From a checkpoint of a small transformer trained on Wikipedia.
Architecture: rotary positions, no biases in attention or MLP, untied embeddings.
Training: a variant of Muon for these matrices, 340M tokens, 10367 steps.
MLP neurons of a small language model. Each row is named by its layer, matrix (gate and up: input weights; down: output weights) and neuron, and shows model dimensions 192-287. Each number is 500 + 50 x the weight over its row's rms, rounded and kept within 0 to 999. Numbers have three digits each. A neuron's up and down rows have the sign that makes its largest values positive.
After each neuron's rows, "fires before" lists the tokens most often just after its 100 highest values on Wikipedia text that the model never trained on.

L13.gate428:517481499446527485409477390493571488508530547539432438411535608514547546433450549448557524508594393513507499485475510446529537597525460501475544532483315550473573466556430444561486479519565509594454510462456508513522422482428533505401551517425468492520503493406678408589474529544445529511
L13.up428:507529507503552498428462499560551462463540553554427404453560521576564619511590463574587460488533459556472483513497486482538547545493572489569561608511410548445517533431406491543537520489493524534517464508437465516558483561555476477514488535508539529481464538551555434474529567530441606514
L13.down428:518525456431533651555469426489578543477448492535535478574420556539484389576413537500538466488477457454456519391555541461525548440539489576508485476460584454506509496489518525506515525517461558509523481470528505504521598484498575489477456510510400504437476403465497588445556549479506481376
fires before: ".", ",", " in", " and", "'"

L2.gate789:491534536537484498596488483516497452517432460546513424555522592514377496442549498557423517506553453504553513491487470487448537515540552432454567605506492492465617437535574516514450523471539449582525622495599533523430499451605518509479475530582507471558440608486475569433529478487491472561
L2.up789:453574479456500369486486546441540538541478609584463499540462512580515497550544500595502497455500500548487400514495512512411445540461462463464527504523477474528520451466510445427507476559506500524499521550441501653535462567453458544589413526520512471520517565455545479565500541539485513508
L2.down789:449469498569468433514532515580490493503495574549526498592467517415552457515536434598522522399558478580554528512527560527468499504535518389483526597407527571513509468461478448488522555479554487449531470552559492579488512607449524521594545563449466496561530484449594484495510622473512482510
fires before: "\n", "ade", "if", "re"

L13.gate319:534475490444445519568537458506491494526492554516537435519536560501450519565497458592497525519562529507571557456372564494499542454523487462468534503576473530513495541553493478485469433481470438557483488500501583396541502509486511502500508532490467548493477426498625440524574510551549479502
L13.up319:571482505448424508544503451606609509506538520501505369397424489526552503451535470462473493552474606538527418542415550457367460485485409462487585503518517547490497465549433544524497485525467415545513578503462561401479523568447540475525440524520473474449422536561568445443478476519557519547
L13.down319:469463435462571454453482570509585423467496538521529527558576528480562580501441512596589515568569478488440502597563531550425525539510532438561543565575456445531477431534470475538548525535560501469524457551504558494568422435495512499648519496522492498506495451590471431491491537501524573483
fires before: ",", ".", "–", ":", "–20", " |"

L13.gate678:460394515525460450444468502534543540419500460408381496498512445495526394429424450544511534513532474454476537461489461394549601498559469501532500479545417447461533523544435454423502535504441578540499431558548496478509440528578543506481538416473534433493485513459517458491526567397535589482
L13.up678:428465537443462471440418546566536486466524468488525437493486491432495364474530511452555537605456540501508480540495492559480628546514516464479543519506472443460591561495521504468592539593450500564515455496486487552529534548576504514450580545424499479400519461469487503535483538537532528498
L13.down678:606493524530454421552538492549471528500427518439436528485477483576553409507466417486533547505576456459426543454510504513514512435448527475569528505523501491540513473582506533478447502530475526572562565458554417514469639484542550449476492531527479482516427502442535562472507477568430477493
fires before: ".", ",", " in", " and", " ", "'"

L3.gate556:415524500560522470411459415487560573410468456468466544534537513501513539468430508535481552462535451486499517471457424415468497511428515592561578518590532544467530468536547446408495594622527518584420430543477481486441580478520506406566591476449497506502436504605554508602494547386490524509
L3.up556:518522510487591503551492527437474557475447480604579459550443518505572514494522514439529508545517501559504451500533412509516549496467478533425570625558442493388501492506511358503467612420413595499591441550508436415436537452475541455512474472493534480463521467458451488499558545425474559462
L3.down556:521469448571372477627584497516557474418482519433508479518414465512509486553473530513437493489578569499540505442534469502381557509479453460661515522460496572579499454516426546537501451611594480567563470557412541546459558480541514426445464455469434423505551469509447590513542500482497426468
fires before: " to", " in", " by", " for", " ", " with"

L10.gate159:497387494516460486459570532463491462512565531483472478436502490529540615485484540431557418434454448491531525484502526576467613517539444483457507541537429483552512453525475598632410524575444422572594454456503508509565565466505508546404469431487466594543441405538559594541438495620592430486
L10.up159:555508470499512460481619631544523575516528578393454456472471545551541498421551500511479499511516411403454482482442555530482486510479602526499511532484376516508438572508406553417478584563417508488541488536546530432496493515524546548428532481514447535463466458623527485451544520664527487532
L10.down159:548520453494466575596529594444534550546528568489484492449551494487450559504483426497476502424514450418528548515477551551459524455466622460563517509539493477580544551541480463470490549543541542451528542500533491439511434529489536525380535570518563577545450420504510521443399626516511531487
fires before: "ra", "y", "in", "st", "per", "la"

L12.gate311:416489511479477429510484550584552452531488508505506533511392451511546437488493562456511449541514534496485487403480525548526516479602430531480510439513529492413479453481508466501539537549429502516494530489473432556560523491439502474482355533484466490519575507496470445477498543514501505510
L12.up311:473501532500439509513576542452419520486504374496518496545433471488420521462431463515549460455527534557540491460503454562564443489532418497434522442571459562463390444515477468554590501481464536558611576414493534524485474513424488383473516490538493514516562515624553501446589585382510577517
L12.down311:538572449459529555540506569501471529584516485434441541563492459491525432606509558449456445566400581466495540529437522489504419553540548505537468474489508477520545546486434541493452438453496565491474564495519434553477501567450540529566556456536577450526525417466563527537476481512578426495
fires before: "s", " "

L3.gate583:527563523502583393519457505526510474479547504507557455535396595502509467535484519491376424552645538458495590505535413514477515441512464511451522609502581503608479495490508530478467446532546591462523526533472520436516515496429589511530437557460417371455544469607335478581494507547515531513
L3.up583:533491455433558522587614469589437517439485450491447526443441513472505565446582565492464583556490535491426453483501583537454458499462483498543552490459408476467498422525409513487535489400449538503444579518425524475531426401490607472504435530391499570498536526391526556575511474540518531557
L3.down583:645392503440426584481602446448494462498477539437549442525536567497458468556517506557480512468535405492494413478486451631459437541513464487446502405484516489423546432530466531416431538370508469473507552451507471399496445423416448452476540468427517587488459508466574528486420352516496507490
fires before: "n", "ies", "f", "ce", ")", "ing"

L2.gate445:565505542455548532400534544545478446488492546418456566482506502558481512538499514533497444528530536515453544454526499526499527576488437474532506503497538477558475567460492488537578469483532513511599477487414620476505418506426543460537461491425484481420464469439532420549550526537534484464
L2.up445:522550495422545495441568537495434454580549572423536524432456385617494473517417511512539529453512576480507436361559473555591487496590494526513473539533417569495549512598472442510569543439589492458565546449367551492457539441450447490410523450426491578528520483409466504527555531477430513569
L2.down445:440486564445526461437472564512390431500527595464446578505504418556364476537483506449490474479547529425544551442435518578563398456536536527519510556466478559492473461462459444566489494512600523513533579423407455466568554501368572458451534432468518459418566578450452490443508599524495539475
fires before: "s", " of", ":", "ion", " |", "ic"

L11.gate254:489564514474496558512520427549421554489534428514570548537471441585465493460442509519411561622464439586496500506528523563500486456561590502466426508545541548530527566572475506602582511505501509566566504561461493469572448443422498460428410552401534530525523478508552589478433448511515461501
L11.up254:536449402505463468550540458367445545456477516429495458446492403461533433419522508494474545516553463583519573470443490549507425538513499514516498537516582564476592491547413602559541481475549459541514435567520483476647559463464468470418483566452475466459485436595618548573474468509480564474
L11.down254:582499513507442524465493566510474470511493524488488624460423452589521448554456541506462472430578430429522534522528537443517506433498532500540563505545453453449555427485519512475445483508524529523478509494465501402496557439491445397460592503569445499413541524512517591484478527538479507468
fires before: ":", " the", " in", " of", "s"

L12.gate447:511502526466519389521554420520612448566485552448532480534529538500478495621527491405511412510488577516554503572574462448419539548579575462503444549486459499514483483497535423537536539575516494498544448495478437465567519480544522494495566587442464472541506513554485619542437499466422526497
L12.up447:504512575559433467445525421582537499517501558441506431515432532473565523440447463509552516531510527517485428573503501445475515496474525444419479572423447468520430482477612577470435450470534541525607491429521480441481530466606399415609397528486504520523486515439512550534515521560488509506
L12.down447:441566563461475479530512552531525607462491573399489423479437482435563503459461525478529528511428563613483543461557619488408514523496484461560477447451493466466575401537514529527597483473434501467544517529524547463526458483506449476506510456501516441549470560455443535537437560483461511482
fires before: " 0", " 1"

L10.gate441:445505524524504531499517546485557472466454479428579464565529618488450483580458523485445598553566420565457511583566523562555511441481475482510441539565492550519508510545448452512343514539574577445509506521485558374488525442536587489454452493458398530514483488483478426407537478502515530423
L10.up441:550514478529412521528517516512524568497480464489474498465503400504547505589502518533571515554461425523388497585392579504454454598495575490459476485475553565537589531672577553486506459469449551451502508522545501528523543495346471537470479482556499524441505477501421488439482452592463544509
L10.down441:506521532510510487554550455477563502479489499438592553538506487500576509580513491500397587531531489470463502536569487530464506473472521589537482495530571442521550530539477505481451520462546504530498417474523503535460360527593509530462461467440486413495389511418538450416502398537502535550
fires before: "s", "d", "ment", " |", "ed"

L13.gate340:613480587484503532527440517529513544513470406466469542392456428511519503541552430504507473473500486487429457451464512564422408593517500501517488474506567447447424481512485479549459505434529451498627535439432586502506414515464589406620492483501564485548499429431559428615597503552514513467
L13.up340:438548484531461493543460537554492533514453446526526533482371449492513475580519467498487570507560473488518558481475533521414398580475535424470574418544522512510344548475517425548509618506480437584555460493594463524447488435472465525511415532490619563562491530441503608469577440488581527492
L13.down340:431502509581438401435457510555517536498419551472509490527452465522485455448489439513548567454478478466425507489606470498501503463518519493520489504564513499476520504515482534485529583553540484495579420471471475458523507587462470473483427513476538530481424506536527543526483517468456480512
fires before: "\n", ",", " (", "s"

L4.gate551:522484533534436563579481462556508522475437462436597556507548515581491453578450528583494459515585521482525461529547480545430416480541528576516591574508399573494497514402484402531524514452521397389477500565493560542494504440449490484580470507353469411527448532441470534501527526512531513459
L4.up551:389499493546496434515463567473465430425497464472529468466475530489479464549507434558499502619554568466490455488442479540551536493462493602443511562463475452455490512480480520487546485443553577592531455579451540454527469615556458562470532482398461535464357543463556510457493472594552615488
L4.down551:516577499420473522559535424495577360516425512489538565475511508519577453436499480486506466489555439516544616501451537478500474524512483469538539462466565444474518429486483480486557495532518478485569518464473501510512557513487374481510484516563513548477541571557514512495475508581453459473
fires before: " 19", "ate", "t", "ent", "oc", "der"

L10.gate66:509449409532478575486525528508415495385523466468441492456510545477442538502568519363513489519557478561457527571548570486510545558587483525553475449508557561506485559437468489472527555587385445561575524428549526431480570437492583589546530477407494532544429478560551478519490502636585417554
L10.up66:528440434449447489474549433438509446419526535413474519527431512539569476582541480368516490478557424512468567551526492612514504490502487527488578558403424478530530500453388487451411546497462432560518467489414469475549435490505443510413492470497380484538436537466472444516434529491528427442
L10.down66:553409460543426548521526490497490513448534458483499513446569413505463560502472462413583497506466402501487467566531582510571517464487520420591525539482551435612466457504527516525520580552444462440540469610534518455465472453498542481603524514454444522574443468524489483526443478580498542511
fires before: "ra", "y", "in", "st", "ral", "ci"

L10.gate464:502484482455457444578460437565318451538478462532468504544442543534429494507506507529509488516562547486483484522524500467526506414469436469471526592430554456510518495565483524492491521423460515583508477566489518597525426619508518518438475391477561430466466540351508473479506501537486590554
L10.up464:603478492494488458437481473535448482479578467455448482473386459426487546367542437496447490490530522474534507494507555487509420371486482450474528553415480531524507469521605567497527514385437547526572423545431499528512508521450522520487486497422530496499474516503556415561450448538492548540
L10.down464:526526454549481546478505495475516519501526541477519506455386512566575457450477394507497582513538569463451511521505531483518526496495547570613413459570529455496467437564429477430476441497487502490503457532476490562453511494485546522423513502447472521520550510532484467475491488403506593504
fires before: "n", "er", "ress", "est", "ra"

L4.gate799:541514565415494453493443509435507530560536468447382463451601506423629506598390517612616412508531458421574553425390549371549537453527415501490535403478546517445519478554539447564522495450473521454478513526535534464541442481510468487483520497453562469497554489465524393583545547498522504521
L4.up799:557455486628562582512556510374471477514478492450492573458457499511590501507474484535573520507489506465546494489530508528441451452561464547505504429492478521530506602518479504492482488512567524518460466552416501431543525424469492434531537532481518506537602583529376461495527395565440581531
L4.down799:494532464534526529549578492468512526536575504444503441489475630445530466527495527582459501529529518416483473468434479536522489525514467429446518484494451403469491577489529511536572620540405515497530498462551452445492424420442481484438497506481561591538529514537488518561506416527486530464
fires before: " School", "est", "way", "er", " school"

L11.gate170:558513472551475517435514471527549586471389578470592516524575526489526462383490454524567552484493514552581516433467472462509508553543518525562509491560518514493576507510549458585486483453464547508584614474503500586569499582544510492463465582576543530467511530534544560494429530490467535524
L11.up170:483542541459542587512481564406525539442496518532556505489528409467509557442551410491479601483520486469438436475435342500480545508547472524481500506513526441646436477521506517510534525416444534487526525627521459532601497521565528544449540532480617492513429527466499400558477502496535433497
L11.down170:544382491487610463443471450499491589446516504551521514500411521536517533502499559430443458429497496426561532548410431510497373463527535578525441430483448537478529507513501538475576455530485565529564421480538589506498609547490559456638540539493486475499489483487554483482442450512504498562
fires before: " |", "\n", "|", "s", "ar"

L13.gate156:460529436463480511442519452411443496413524514558457456581543452519541522432460446611447495446550589511480477550440422419597437512456488553518529441554471507446445456455531441460547505488590468477527508469440509462495536539569600554514587517463469542552480447407466483447493481543573468527
L13.up156:553481480508574509539537565533465609507546488583460511553527574505451503461412469505486615530454527568482426608403422473462541454542518451635593507505373449543559438539601511512512432479533551374472456423533496503539549460464487548514465499510505534430582541488510559541480585485585481485
L13.down156:503485498507577504501568513559509498583504529464502463458535555574519498450409443586455534608485527476507399514606565476503495581487451457583520542497477422517438450521475509566444478457473449490529467468415516534585579542483471513500509500430530470521467514529440525457514527568585537500
fires before: "s", "t", "se", "ft"

L13.gate315:467431465567537537468552437526516541560612434587545543520456508479481590515549403533395519592465494488619527467486526443498487528451606530454573562453537449486511493530527502478554490444558526457433526504462450585442634508507563498454520473593444467514371469424501478514529513472575557523
L13.up315:556479606456517499456510566479512518552573472573506527506464519458463466435494456567414559564523506463486425454537545488500493488463499473516493440498513521464518540535558556453476429516517577530495485567531451526455579499491577506578537516525610433515557482475460462491543518455528620569
L13.down315:534559593522519570504453508431465566410545473507503359466525549430475441515587518468453516524499554535542591557531509490540474470538452545480519443519491511556503483523414460505512476556482506481530459519455521626536462535447497505496563448444518424557484512371598530469490461456545556539
fires before: " with", " to", "s", "d"

L12.gate617:576557512503503487433571423460547533422478558413456479440522526461437515484440535559530506538481530552533538559474403507483490508440562492560512458444580466594513495515513577571535540381506465492449536507408602542513491446518529555526469491486512518555595499495485460576474483500494557524
L12.up617:505420418537511375466462460497534543501406452502501547494514401516457561450545454570488466509443512479447431540490443538390396512535492477527536502497439481547463510528482493461522455467541493519492475490489533497584512410547573420564488457611499619579550470478448475474487421518455436580
L12.down617:491504535431450447440567516415530537420501528556508492502524481434457470472536498498526568551569484509416503459571468536473517457477492465461530450588497533513423497487492431509540450458515502499347544561414477506450494507412476526471554388518466584525556399503525444463447493449419542498
fires before: ".", "ies", "ce", "el"

L3.gate698:462492543511533445438468567540500460513515478433498457458539533529505505500454398573501571523440586453513522443591405513474454450508499538491495587492535472512454467540483497576471536500468478493529557518511581540552333552495526453518430497498521534512532535433487478484601502547581470463
L3.up698:446493428501498590587502492554449565533451522447475531552470545490559498478435628518511539497454475446511429421484537457604536472513322467515497494446505366497559553512555496423493475518498574487476467461437489475522525550468490529431514492536428464499463586441454452543481508533489508446
L3.down698:517462453556415519433535531553464434484477483536436500474509519442497442532502534436462547539559543427532442574369536503509564481504469596580540484491428578582471551535574552501579493488436539499480475487472435458522462503429557522444541543447445522442642496436462451493449431529518662510
fires before: " School", "way", "est", " school", "er", "light"

L11.gate280:378419478434569388545499506480528514490535395543537573523525490520449473578493451603472588524510472504484510522513522550541451611506575525530449580487521624481622492499506470498500513437552476485493484592513500501407556484585463460525342491512476564536464502475526448546571492505503515459
L11.up280:456467560464485497512563538479524510545481442493506550535402500516510621548503468618354610502526470475544494516530459570580478587499481578555487504526547611546612506603503566500458532477583485516528449580498469482467557501530498371486402549486448538542493438532504496446591490446489512466
L11.down280:426586605487514515515525369439506469530503487527521505602494590495529558607482552506307487600563460514502510502514532543527489551440575472524462579520590568455517512450487450534533492438634517504563440482483534546461568501547469496463477441457471458523512542411511511496537421538475542533
fires before: "d", "r", "s", "ment", "ster"

L13.gate822:486447426474553513511477545557585607544508423591520516485532467422566541614517507509455508557514494548470551482544548457388491433509459547480464574441548599444523526498512590531547549527428570513572455446369535565582460536540540384395542514446452473478535461446442463601492470469528560510
L13.up822:458491540498487488414580507555491511390462511506401543425527561539533552582527481495549573540554426462413590531435574439444456501490582549509494541520516518525583469504531459472416542538509520459462552536484534543461494466568506478512605442535504565463503523414454522480435461477560460495
L13.down822:474533482533476500523576423451518443480512511525467584549481525585549589560520496495502552542490458499482550527466520529403494431319581508518536506545524484427534473542538463531528606411547392592463500402410433447443487439469502500554522514500518548524479498499540540471450504542446518511
fires before: "le", "n", "id", "t", "les", "ral"

L3.gate219:524557485527523462477547518481455523463456515472609546527563547524551426625551522526466471462497487499579479491478458447531529467534563437523539596457398523485507540447491537470496404454566490525450551492582467562405531478557451494536476471480492460553455582328475459441603576448532454526
L3.up219:498421542520478457501405552492445507495506487573532430511547545525459474539509471384494542537512437443530550550481573465430545533450547467524476526538505469558530428539496446485512437437470553501468514507530472544570553513461577467503498614512532508546495498549481508480566478471418493495
L3.down219:421520468446465481499467488483445438428532447497486437467537530519562581492530606472492573492548477413679525487579399498426502493458574433458463454537482455428535558585458502550457510535516469435555545486478539494489484605480534585574529538539502509538511563492494564505520514401403534460
fires before: "e", "om", "d", "oc", "t", "te"

L7.gate640:486417484403534485455474476453441512474433550562553465436511529486472441385559495518549469395445521438533496490483484413548610527474520492500579520398461599478456503511469508530507503439527533368582615495568515612504588470515421494589534545557461406524504539544496502479459441523470444480
L7.up640:409546482437565422534534368436504447531496479514497543414513475440409525467484493556474444487534500514458458582477532410460523513551509456384538499523436525535513495535554481546553451419490483443441525506459432475614530564481507498486501514446540394392574486508491558532519470521506492433
L7.down640:535577507496541475460488433567480497543383612514441551535499458579465515488462520579578450520538472519460484603563558453526485534483513544457501514540540612503485416487479436516460496450451493533509492454548511557467578442500466514542498485502554539553439521565461546542418457496474492546
fires before: "al", "t", "ron", "s", "ar"

L11.gate235:570538481529498501532462564435443472488562474589454384483532539575477497574408589533492453427505564495540500458405432484457500509484516483508419505528519515526515424536436534560484528545455448584536494409524429582458509452415466442473515428477485451479436502564482496492475523546499538552
L11.up235:443431465561501465453512472431554551500483454574467515524477467432604490514525475457502478529542436442511436451521448515563414503492467457471466522532508505491475409391488507487413526534470559513548458535467572601494540533534518531518505453514445459536418437465533523491452431522503514565
L11.down235:548530555451468453575527487514446483522541435521451459474517470569442424472454544548469545500419467514532476513479584557465528493579450515481540508486469570465573507464573513502501441470554564495557500411572589557495440486480483477468480481457515539478615429469489395502556565447441506503
fires before: "-", "al", "y", "ade", "la", "re"

L11.gate96:513409560487527562509540429474618477487498402479400514505539561432472530468456517464549519538457533534542540520499527589567483448552533473559470503462539557480537533500432492560427538445510506503475572476526454565492529585537501495530510419508521525483520465411573440491616559492547487409
L11.up96:456492465435416516498535523487513599476432453463443460536536490372551523499364528559513494517577440532445449463417436484504479518484564541555471548537416579528448505486507474574574485629514476569511500468438480531406542432446477568503532462500462478480542403522526437403539505489533531513
L11.down96:493490558474528480568508532450572458474521577421463497363576623472559467521463552501548530485425523495512421406464433544543593481440495523533581527412465469524503480509504519584493456417454469567459500532445456581439483465454520460547545491528434470521566421526434525497458558505493505538
fires before: "s", "ion", "ence", "ist"

L13.gate275:514529501460490394548452484585496627495643512445502454488484404601557589513523552476570636519434517489525473430485451455573431596498431596474570461467469550528562488550444586483506531461509479478571511484501532491482459526487466476509469536571445511485481588402500532486486541500455515538
L13.up275:572549503539569507464522511530576457485569499542403530363576524505503599475599466456532458483546483509486544475488549472443427507398476421510522443595554498513432523597530521498558530414417571496475584463544550522588477543432533504513532527537450468553421540410546532526582515499531485499
L13.down275:541508438594575520565577507466491469521555464570420549529489529483468520487520507506459560542583551479490483432590489486436560503563544519483542513479506524490498613508540529475530466474458570549504476525550450450527408491477559559516495489521472482584520373533521523513572474463445559566
fires before: ",", "\n", "s", " July"

L11.gate90:568397500521496409505597437564453555460440558465589494561478525500509570664493495418537472417474536514535571550479524445516472517561448493544583470363492505480541397433499526508464480533550461460394454608481530580481479458502595500488474612516506486485439523502447574561430547545446481575
L11.up90:507489529487491427439527544526503523439566516519535526459566518529486456505518497432553423548469435445475475493476452505487429471615449508517395536415571556504545505588562559495394553511471489550515458503586527429545542475403594509478505566426550547492447540503509491413554498626501481453
L11.down90:451492504462443428422534540581475417506412531546468532542561495530530517508495548456444546534490503465496502460613468554495417554476449376521517499435504450394495551545526519498481477536415518481505490486471411391515499499544442560477548524508480556355485437493491490536495499476440436484
fires before: " |", " 0", " 1", ";", "–"

L12.gate262:503488449544481527537427632553469513445534528490491486480531495575518523501427495548527486519470463522379469506505464489513543421486569490466484514512547552480439448570552563449498447532405523465607398529479463558483468472546559558456522504534532437538442506534505544552394565387432522558
L12.up262:412443497503511548560440631483486440462510465556473451512518544526546525531452484510434468474432537481492537532524550515540494447518565511410475512455457530497503569528516530496566529582438518516527404524477483520576494528546573494420500462511527489421446421532517475537456502412546516598
L12.down262:474539523530401502557538536510523565440539565485511500544545437498525486528508559521418514492488459488512547585544474499473460544456569527483486535459482472459551578439421426462564532552590612468524474467523479524420538487499398510583508521494508471446472454470481507445529507500482464518
fires before: ",", ".", ";", " (", " in", "\n"

L13.gate526:499444505586403499570525458581546535538557491587429496448461475601513492441538450529542517500513464495542527465532497576572461533553430576482482381506550421471455450489470589515469552497494421552447548425537557565401549520455547471447531519542456468532509494553524483426458431441444586525
L13.up526:522496512565571494445448447614511480492441532511515541471461466566498485472533497519475565541515581495484569452504490496533554530508407468607394419485563479346483440452516521475446535463480463522490610510563480517467498497488595443370541545516475448488518534574556467480500490543404656479
L13.down526:414520481466484513511411536622494496494567505556515454519548543508557553486443437610575507548595454465438419530576548487472418600435553474543589536477476412452499567458517466408555522532556515499476380471482479481544478481499498522511541472519472537512534434477565438336529514479543438537
fires before: " |", ";", "\n", ":"

L11.gate787:513497505424497500469460479440519508438391591470481566541531531583532513498474419492460462561446485501527472428518514500540505516645386485461479501557433500501598414501442551414601479479526525483450513517543576545435491519497424452493444587557551515483633504489537476523496566448453508553
L11.up787:579518545472526515562499472574552406538584475419457561561512575438454540458538487493544501452569425508475499517507476547426463511469494473501563507557509509422473538497504512508541563456476455497498457545471563460530464536465521469513542509413527529503582483448631515539523490537373513526
L11.down787:555554488551428614532573464462502522545534396583451567496509485538478486557532480501544492513515534553530455547475505479505546621503462503615460609517504460525430487462503504437554488478484502463552516563577467504499512547471468504433505385494583493534411507502559555530449496561533435530
fires before: "s"

L10.gate210:573446533520416567495473514576485530498520397545512438595529496482532424500522493552485458523495502522387455530514530496512446539530546557513517478474491468469429423486520592491519522592400436453567451406452569537593518609383487616470416426518477538507546457503482510539449491471568540470
L10.up210:555469480498480597482516464487477533477494391582459524539529539576486479511542611543473467540467460482460492537502617524483400489426484522538527481545532447473513501458488593460622480459486438432467469432528461480485395610369475565516384380437514430475593535469552506503582565524568528544
L10.down210:576593542483502476515533523567531509525476514530408553561502446455578489577606617459515564459432375454455436509494504393508480485491475512505500591508557516544509477460457625543520577551476628506520544513447481408561400525413503491577600555486530446517463569575552541465481447522484484442
fires before: "s", ",", "ship", " at", " in"

L6.gate802:496432424494434578446470447563514573453502472435371411519429504563518505536494508532516483604570447452448504439391454465541555497521472491548569552575412586493496450548517540539516500482571537441442494578459566505489468527585423500333422635446429511542498466404562561458500556533430437482
L6.up802:518512587475477499500522487509491551409553552461447461470492493585572508485470499508511467564495474464471460452451467569579507560447478443516461518511476540517538490451477530471556498530442500475461495530522473479498540481545465467451459572562455596472550544453494545401483552497447460416
L6.down802:598445481438505562526612513447493538494511485503441523520540437516553419593506447489504548472489488390537545400441601441409503595490543453520515606499541554488485470535521518453563365499469544520552519534471489563496514530506524499524532496515508573572466451488510560465463498533502536460
fires before: "s"

L7.gate761:522434521394509516561530546542463478472541448550450532553486600459555457496473510554501533468510570498426375426465449526517550453531435476523490414515531530440536492500515562440433534456466549456423515470574493435433612470567469488488409559474444511469533508565549551463528445508480478571
L7.up761:494532514548507414496527346556531562604490539506470526509473431502453510539583459399595494456514506418490531441491506515525567463474451460466503512491450479496521494503558438417434543492511446560407459492515432351480577521423420486534475402448482506473543498485498465463539642491534479528
L7.down761:650561516460480500451492414515496597498468495517495592517492436562461455421436509519482514535498442450496574514520426490495444464514510530434420472539503499412508488583504443444407513452419566500454424557442446491530496512394495510459451506506481584458600557507585558488447452447527514496
fires before: "al", "ally", "ish", "y", "s", "e"

L11.gate620:408496492419493471543533455520502526381447446452421481497454489549535420493488560506494562476465630451633467500527533426494421587462508502531548516512497429525572630479476543404523457500558500534541460520495526492442417549500439542457482429435412566492411489546569552516413446558589504472
L11.up620:427610429444472572553495437447498516489491542423427542459441468560495446467463460477529507480498566417517489539485498443527403502526520511511521490533504427535516579556486506423418409522530492550506494489477458537498437401471566572507440560446356498459512536534401575522402548550523556539
L11.down620:485546543480516521504471493507482554539588537548453562468491502450554462516485502543522488505473510501557455446495433531427518564550484530554520543578395445559479503525492416489473459532480451524506493443487470545377517480442517479572473585466476489514466530508440567459559442453518566463
fires before: "s", "ure", "un", "op", "it", "one"

L10.gate245:471484612523514580426489557557503647509439467573489570465494465604514516537440489555532471541546476479458418516500415501497463582522554444526506522535539477528437567549464609555574458504433531489422528488495519567534489543477577518516481369545493449456486438498452411602407445485471416541
L10.up245:507465503505505530505456569507542445527544453591481457574520529535529491471516537456483541553578555462452520391519530441477449471540512534561406474601586481404384500518423436615482517520539493462443511462609548412552393565471510455476377422488591544536487485455461590504473554525533491522
L10.down245:523548486485459423540493471471539497444504534457464488510523444496563445492497497480539558455395390634441565526369497500508529465444463522615497561586574498461435489548517543472485474441507541516569449462390481461381493567490485455505523536505475451587387485502501505533583600553520539519
fires before: ".", ",", "\n", " and", " ("

L2.gate7:496506561513413598562484575492603545475512488630567461541506410467525531525587450442508491432539504504478466554494540490526456589473505435391476490537587492478497376542548504473573411418482576493495430514493358502470430511343483491594466463508534512473481494568506512473479483467483556484
L2.up7:498541504546427526495471428468520481511464496578563427529476383444636462448507516516366550510489549502535459488502538506513453472544538400374448486634550471435501512445429509517441519525468523496527433584545511497552526453417457404468495454433516543561557441530512486548505523451475561410
L2.down7:549433533627495541585559567563426480411433509425426633464530374496543523493433540598424522472508514475547497566550476535501533508474485509501541464583500573521553481553540444516522481409481552491521514482556491468466475509408508455467539426565466542522544522604632529421499446628522433544
fires before: "s", ",", " |", "ial", " ", " T"

L11.gate646:513506503467492546437616473520486413504557439459419427585478549561497562495539565521515540515547518492466520500554572507534386497542517467574452540500446383512424478615449516501503488499489559476501469459457456587584551488451486525584533498484538460563474510445556547570601601497479453522
L11.up646:518514533533543560468429500496498466454522478413548537551569484521448507586430387495509569526560483519486603435454517494555384450458480493510462489489434526552519496498528523581604501506512543468509531501490542460502400550465467579579498588411438544472551391549541542468525479519458473511
L11.down646:489630551538454619541518436460566430390491475485432495573444455500476471508493494409492576493463550425474572459541486546487544492495398549514530587552525402433589490508454431502487491459543524501469560554557509456559463458483535513465486434551457519471410415473549527543567557533436496563
fires before: " |", "s", "al", ";", "ist"